Weights of a small transformer language model.
Size: width 576, 14 heads of 64, MLP 2048 tanh GELU, vocabulary 32000, 77.2M parameters.
Architecture: LayerNorm before each block, tied embeddings.
Training: a variant of Muon for these matrices, 12468 steps.
MLP neurons of a small language model. Each row is named by its layer, matrix (up: input weights) and neuron, and shows model dimensions 272-463. Each number is 500 + 40 x the weight over its row's rms, rounded and kept within 0 to 999. Numbers have three digits each.
Before each neuron's rows, "fires in" lists the words (lower case) most often at its 100 highest values on Wikipedia text that the model never trained on. A number after a token or word is its count.

fires in: "and" 45, "has" 14, "history" 5
L3.up2002:541502550535506491514483515590428493535453538517470550492471457501469407406450538530524517527520480545551523482504412516419562559543535575489541511534537514530498471538566448502473480401434556620513581471503487504531552509530484542440502476428539437583529506450449502501548458566542503529499514420533485499489430549491464457486483533550612516424506530475485550471519443374518503459514540484542494440492529508452504555506482496535466431538502550500502439469484467545488512479490491520557472410484477506503494425488532520507421536474458500439578505497529493478432473465426540525

fires in: "day" 25, "days" 10, "year" 10, "years" 9, "00" 9, "hours" 4
L3.up1051:582518470469482514526529528522489575480512486480543484483495458489499558472494520497445498429511478482411535537549480539455512537539518588488478489539446504486529590492532500584468525526464468541500482450485524445521466506477544529468487500512463484533529444524506495509457524495554515449455516473506487552502508494488488460509508490555502486490481455522570501474476571567512520421545468483531443576420483475516532549453528457528505498451539484449534471540461518519499570501552498553553552533527450537537470500515549430514502469498497529489507470518479473504551505442526599540

fires in: "for" 45, "who" 9, "in" 7, "among" 5
L3.up1754:467489549599493566521500490529466491500520502510466465504476528506479439494531421470405485529481504472514442538444486488537539497494448457429527570513508504547437499477496443480511527570509538513542505520576520562518456531526521577527435515529523386482498497463514381580388509495466513469430555520447490447472458444535523479508458464546582473540495539503462532441451455502516481583527527413490531434565512475485505544536526550487495487503535537513536498559592583450579457485555526466457481534469469510479423421536491450472542453460528482493421464539485461520492531497456446466

fires in: "these" 33, "all" 22, "each" 10, "such" 7, "this" 7
L3.up1878:478467518518529484541565525472531479407543486527422498438464480442462517523511449459466502506485463507560528471524489533505506538465456435496559498466481502549510480498486455525517439499480536523509475500438535487463561465467608443524444495540479442509529493445446532487456556463497551470546482459436501498436496435447489457521513552597583484562493461488511487531445517507520466496506520523492515496477374468533525547507512551524525569522536559488449452547472458520477534462515510518476541541448490479519533510525499515510558469564523393489502498467600491505492532523505523511

fires in: "years" 27, "career" 22, "year" 21, "season" 12, "life" 10
L3.up706:506539538521526496557448542469552548475500508471536539537454475470457476418508517463464500532509498519600482485547468551523519444490538455508511508528488490511503510567575479531518513571489583479453470514481483479551482499476540489407483441465450445506505491493478481471561516475437505440532472489481468524414454415572470465504478515487495512453473523416525528519533443492537463410501568476541510439389416440485568504517527501479506502471547455486556468524513551449513470440517488511540499428467493502450572515512506504532506493451558496479519417478504482496474498487537505543

fires in: "women" 35, "she" 33
L3.up1251:557541510525405523565512497493457496483512545465531514537454493556531518577484455514534555452421483490551495583421517455475549540504534546631534519450486534509504466525508500539560482460594489479521468484525478562485516479563548480516494528429555478449423544485620489450508430496517506496465428510554440465544554514504541508531530544520505477509554492483542541508471508496523498469413607565492508497553556552505492473556494505504488519535522476443513437549496481484466501486530480548445447489506497548460523512469530438442464505433528416488489533528445487493569484490454506452

fires in: "left" 41, "right" 24, "red" 6, "blue" 6, "southeast" 4
L3.up1665:505500498467562502515451546563564502472499524485569442499462429468488483541593451484486564472541489493475502454486509502511524445518556494431528460522459567488484592511491516448499525523523489465513559511493505509542484539485466446548477472497507493545501501434511480563587482518406492476499513496539524499495491552396514485480452551498521462492434491529472542457523520562490439495574517466535469472547532470523532511510473507484525472490515524502515581487420429444525538585499470520414424536482502616467462486465576493446520440435448559492493452542453456568514426482492496450

fires in: "born" 24, "ft" 14, "national" 9, "term" 7, "local" 5, "height" 4
L3.up1538:437544579494540488514469488450513526475474458458499437519402485493480538439519498439559502493458441511418513494453539512554487416515482456404550499432575501498443458534513518500483520450509515467506497514503541474577558505530505524468503459491441447418480456474572558494432451540481538629485545556522494472504503542512490509527490520506482573492443467469461487529509493491439526412557513480547567481460459541517491533570490542432565517443504517451607614426490458510455517567551488486493602428443469437517517514491498498526488459513554447490502455559518532494517516497574458564

fires in: "and" 39, "that" 24, "when" 10, "where" 5, "which" 5
L7.up768:529568513501606546511542525461463483492449535444522515475503479572458513475510445550440483490563433512444466482480462454555500519483557501396526441527520479450425587494489463591479540439529501520539555496563537549612484516489533555440505498467501549460604500468486510466573489441491546517472548517496515493533470473498530511522504553562549472507544488494476476492493438466506545478482542523502540478584502510559461503506453492498499459573484494519526396476534513451492444491472499530515513476530537522460488474506481518458486466550451537525498547507570479486516508481485574485

fires in: "that" 20, "if" 16, "when" 11, "because" 10, "while" 10
L3.up788:453598517470534444560494592493545522492504515463552547500486530543553499509417558465500549508584474513573476498564483471510535499520447472568548457561471534499451576503449497478554480449460488491556493574503610517511586490514520493465529539583534441515522512464505485447422448447507521477481488483481467476506435448534492549538509522403480458395514502485484542635564477510486513542416502544400532519469542502387529530512542556541494473472532506495528518456517547444507518471484521471552509498485450563510481442499493542564427456559569557472527533522405520509569500491556482449

fires in: "and" 85
L3.up1301:537465507499491490497537539491434498573552457483430581493535496466406491450599425491457495513478468488538504505530495526489523505461428541460484477489520495516537542447552477531474423467460518470525541533522461507452523488543473509537438428461525505455510480491452463430518500552512466542475513509476491538500518511423484538436492464452575483513469577477512438480586527471490478497492497497517466484504507505508446482486422491447547460469447493474453477564500515530511455589509507446531470500438477533468507521593521563458526485510473560512533600537588543441450523428498492494

fires in: "of" 26, "than" 17, "only" 8, "between" 6, "such" 6, "as" 5
L3.up859:537489573529530514578501468535578487475425452495513531549501494437484450568501418479465448534485584506513518516595470497503540475544482466529512463514513578530546505551470514517541479561462533508539492522495504509474483461518508494478489480602566598525412547555516493438414433486467515482497509472506511530519502493516497527503470531517520486526534465498523506528475506490501483526510433516531494439521428476530562519475511552530549549508492556435539464555554503549467460457515486490462525462443502481450508489500485421497533520433469468496526518500430509483491494480527463486

fires in: "who" 25, "which" 19, "right" 5, "whom" 5, "when" 4
L3.up785:510394471536495488522455570552411492486546510538491481493506479539481470513486537500436530531505476529541439530470509370581458478496479535465450474514452579497418554570481430546518480506580537523509523471470510475436464572600443540490494537506466487532542549491567502493524402526422526474419532490506541484497518477440534395497452470510484484490481506433493497456555549532506425528479516565567494391516510474472535513473533554498432524493474499520483489471567430529526475536452472506454472473502530510520444497508546521484490495472465523489415479557504525457498499551536496487

fires in: "in" 47, "after" 12, "number" 4
L7.up678:482548402468542465567504500500528449549476422515508505451501490468495492532518576540493518490441458483440549500508485485564539541518558519460560504443426541490538533445546415520470623610543416503522512504524486499497511550465487522492486486466463445449478534546472525507510479425505467485490494482515473517555482457521468453505425532486519404493475484522415496513502448514498470479480592534456542447488536483581540464511451481411465401587496510474531402479467535459544516477535458448468547510560477448509541519522483416526499537549543519590494453572629519495525445503473551538

fires in: "born" 44, "police" 7, "first" 4
L7.up468:495546454537467452537437482442467513458477514499421490516472513500519523573517471493565496473476457519417543478453469478443523552478464476485495466464437491485488552514537480403515514452549507512517526514507505440444535507519540464486508508560466524555492534516516520545536463459511434497471484478511437516492490499496454474482528501487471511496511412446477532566527492466466449464440428492458426535502482548494438498608579576458535502505460507550523530469567462488527456538500431520485525545475469539476508564480480543465520466570523496521545590412511461517477469505544522476

fires in: "career" 50, "men" 11, "women" 10, "life" 6, "era" 4
L3.up993:468456545506459548519441483537538479562577500531495518483483552496428508478461495533586504537509467402469492486470508595486499486467477636532517532522452520500497504552554539503473474617512506450518519561423543522523490593504577483484536502480463521477414475526518536468577497491486472491513521565518488552525466485498453530548522464518421482476521467498530515471372478496510439522507530462542555522514505487544529525517524454482497470478441459503510464551630478454484552469491520512433487463498538541517490516500479415525527426546474551524466547515452505427577482529514485488

fires in: "all" 24, "albums" 13, "best" 5, "bri" 4, "touchdown" 4
L3.up834:552583444503515396521476553462479518471439483573535524563466528435416479528519455488461506483460515457557544497590507469416491417434465490500460528477405510506563468451509490508439508504407514515499484447502412462432456513586445547486481504511510530540524571531516560466451435489495491481538557493521517506478489462575471487471504535541467500451454493453509505495485507538511498495464510504505516494444432512568500513510458478477432513470506516514558429428487503493485437493548583549461529503451427423453464533485446572485479431528456514566448495547537532516518544437474515462

fires in: "film" 59, "short" 14
L3.up156:458464429482505508565494513502527533493541522505497503497487470446471455495533453481429491485493495468484470472452467492521529455448420557528505428492429523473451437574523461517502521491430487525522481525554531547490526505479454454476448468487550429523461521436474509520502527551517523500505576538527493578506550485474454486447444482479444488547517502588452459467563469481520374572493512554443537502461410563521487499558475540448474505492492523520538478544478462493492514500456511447522498480433485553548438485516555516546599483452449501532515457545513492484572520489543486400

fires in: "an" 81, "anesthetist" 4, "anomia" 4
L3.up1527:581513516514486524519508525503535515452510493513589532557528403479504494501593539489531550482537542504526533489468563480508541450484487463492472475502471520581480555441541519525483518581483541515482529494508520472517467398439454533496494555502564447518488404436523517507451508510502473554446458436521494532549498455474554489442491535411421564510520450387423460533517489512496433539447484469503510511473509504528563440542478434507515471462412524429465533491478539523500486506463504476557467414513450483501483419479513565511509539508461548474446460524501451469551544468512503479

fires in: "women" 28, "children" 10, "daughter" 9, "wife" 5, "lady" 4, "maria" 4
L3.up76:517472446502525527521463558547432516570448539515517449494459432511511515513481483527581537557524429492535501531424489473499417497546530490511505563469503526502464464486444465570482490513518402546479448395541456496535466520484521467527538538512475504475439462549573527521527505484479517517530443495505558435486525440487449471518496498497550456490517506498436496550452454522503523452448556487506479491517538534471541549455510509506519535447436522544564453516463500549491517468595555497457526531500476471584513453461478502468494450526459498468544399449481534416491483495503488496

fires in: "that" 25, "then" 22, "however" 10
L3.up1369:507520578532499514544497512518473524458517496496565552466466567499487503487536525561470483560551466506437542574520498571504539493589409566503555526479481535493480560590587522513474530503502508541486492444519519493572538523512486531496521525537466504511482460506513564465517497540431566539480493477490539555499553498535485536543471473550548439521495483531523562580469423495509472579570498551456426522496485466549401536465473531458477519575520527487541570448492495496523456529486438493519544413538575493471526514487492498495471532467494520460479539455498483495514562491556503516

fires in: "where" 42, "there" 15, "1st" 4
L3.up1984:477449449494461522519606460481448585467475469499554510485466462558536498525557528481508452577585546479472496487431477501494470480468486473435441523410445537493475514532535446589531563433589478543450487541456482546526550535542514491451443521516501545532517546452565560493518554424467454454505491525379577475481528489533505482548469627525523517463535481467491535450472508454536518562520445474508471515499474524531564470602552515509542455534510493542497380555440497524494509483464432477493502540497476466490490456482494529499467557489431528492469459397494499467482505503539468474

fires in: "as" 49, "the" 9, "of" 6, "s" 4
L7.up49:542538511455556508472404489511515511516493493467479518516437573515523454527481452460505499526483557477414490514483494462505537520513542511529492500529460508487494446466520526534501485506472433468534493533475479485518466484466542565448553496519548465463502539518523515494542481537500420461528517454497506507561460499482466558505545527530437523508508397528532505471564442470539494484472398529497494569545501515553505451523473513438451536481512516515518469551560454428565530479525445470508451455541489567481479513444478457512477505518485551518526488516482518466509472479462569516

fires in: "he" 43, "she" 27, "have" 8, "has" 4
L3.up142:516551550549468514466495563599487497410541505525457592513509461569540495480470532405432544456442444495509479497507494561478562483382472523545591491487451516499482431501460463516399525455585522480529509519518497489574470497462491451519465529513558481556508509482463511422485521495501556495567517459471518509509484453491474501440495591519491446468534553470518569533528508555582505485502431487443523464454497555444513552495481484453534543487552570499475451446427438490485475545575472468471567481493468536443525469518591603550520495490506565444521465485497441427515457496551529483

fires in: "that" 62, "which" 9
L3.up1779:446588519485505506523532552515485526437501529556571531481493498432475462490492472525453503537549491492508488610593522544538477460449521455495515438516477510593484521546495536454491553501567535444438491500527507536585494483518514536468535516532524491479505546570528488438492570503473548483523422573412581525572515531508510488540451547457510491516511514459537470521493556508553563435492499512419496529468496523517578491503489494533549524452489473510477478479535490454482482460563419524481508481494450516420496498520482468486404471509503560550537454468528526541535544498472413513

fires in: "in" 37, "there" 10, "father" 5, "home" 4
L3.up208:470452418567516526495588541567445535464514489558519485469495487550525502475487524490458489490568511562487563531453419505456459535434511475502504555531447515500565537475475525536482502458503469563483554484424465543451464532502483501451436588476448497554463582516452557473511489505461595537510502506518506471469551548501452574512514494491596427461599540431430510552569515512543467533467460548420486562457513556487479496632563553523512529562541481460555469500472468431567501538525466501479474527512473492465553461541471483547466458579513536457514463495531497538565465487488533520

fires in: "under" 19, "version" 18, "time" 6, "short" 5, "season" 5, "versions" 4
L3.up450:492423489518475443433505403540559464438524447500498435492466479495498548511440484505553392443512517473445507532511521526483551495445505491523518504483501508547528451582490485494462557442596509618460444567494532513544574498486533479480473483410438471521523487503489546440495473444511525511460525550499565541499500526489484582504445499528494541498435496530479487465552433476472501529606486467527490505539416528504415463443468509507491481516514533478509492554481446479471478544482470462576537499492540578446455520531517508585459455462492525454538524487511549467529484469518510524

fires in: "an" 83, "it" 7
L7.up1812:426505479498514456530529547502512501554545496464495556552511476476475522574557499538425460507492530484543550505580523564550472553451520522505513440560526545482484563429495527458442572484520496492431470488482528505529536461527455479529485536481516528499556475505512447555476478455525522505498502463495497523437432447473470518450538604500464490523497526521491510525450498484605514444492603562452595524525494534504465451445483454468520510494445515519482457463515410506524453473528523494480519473470492461529540408515580554566524501553531523544444510497526500438462532483511539548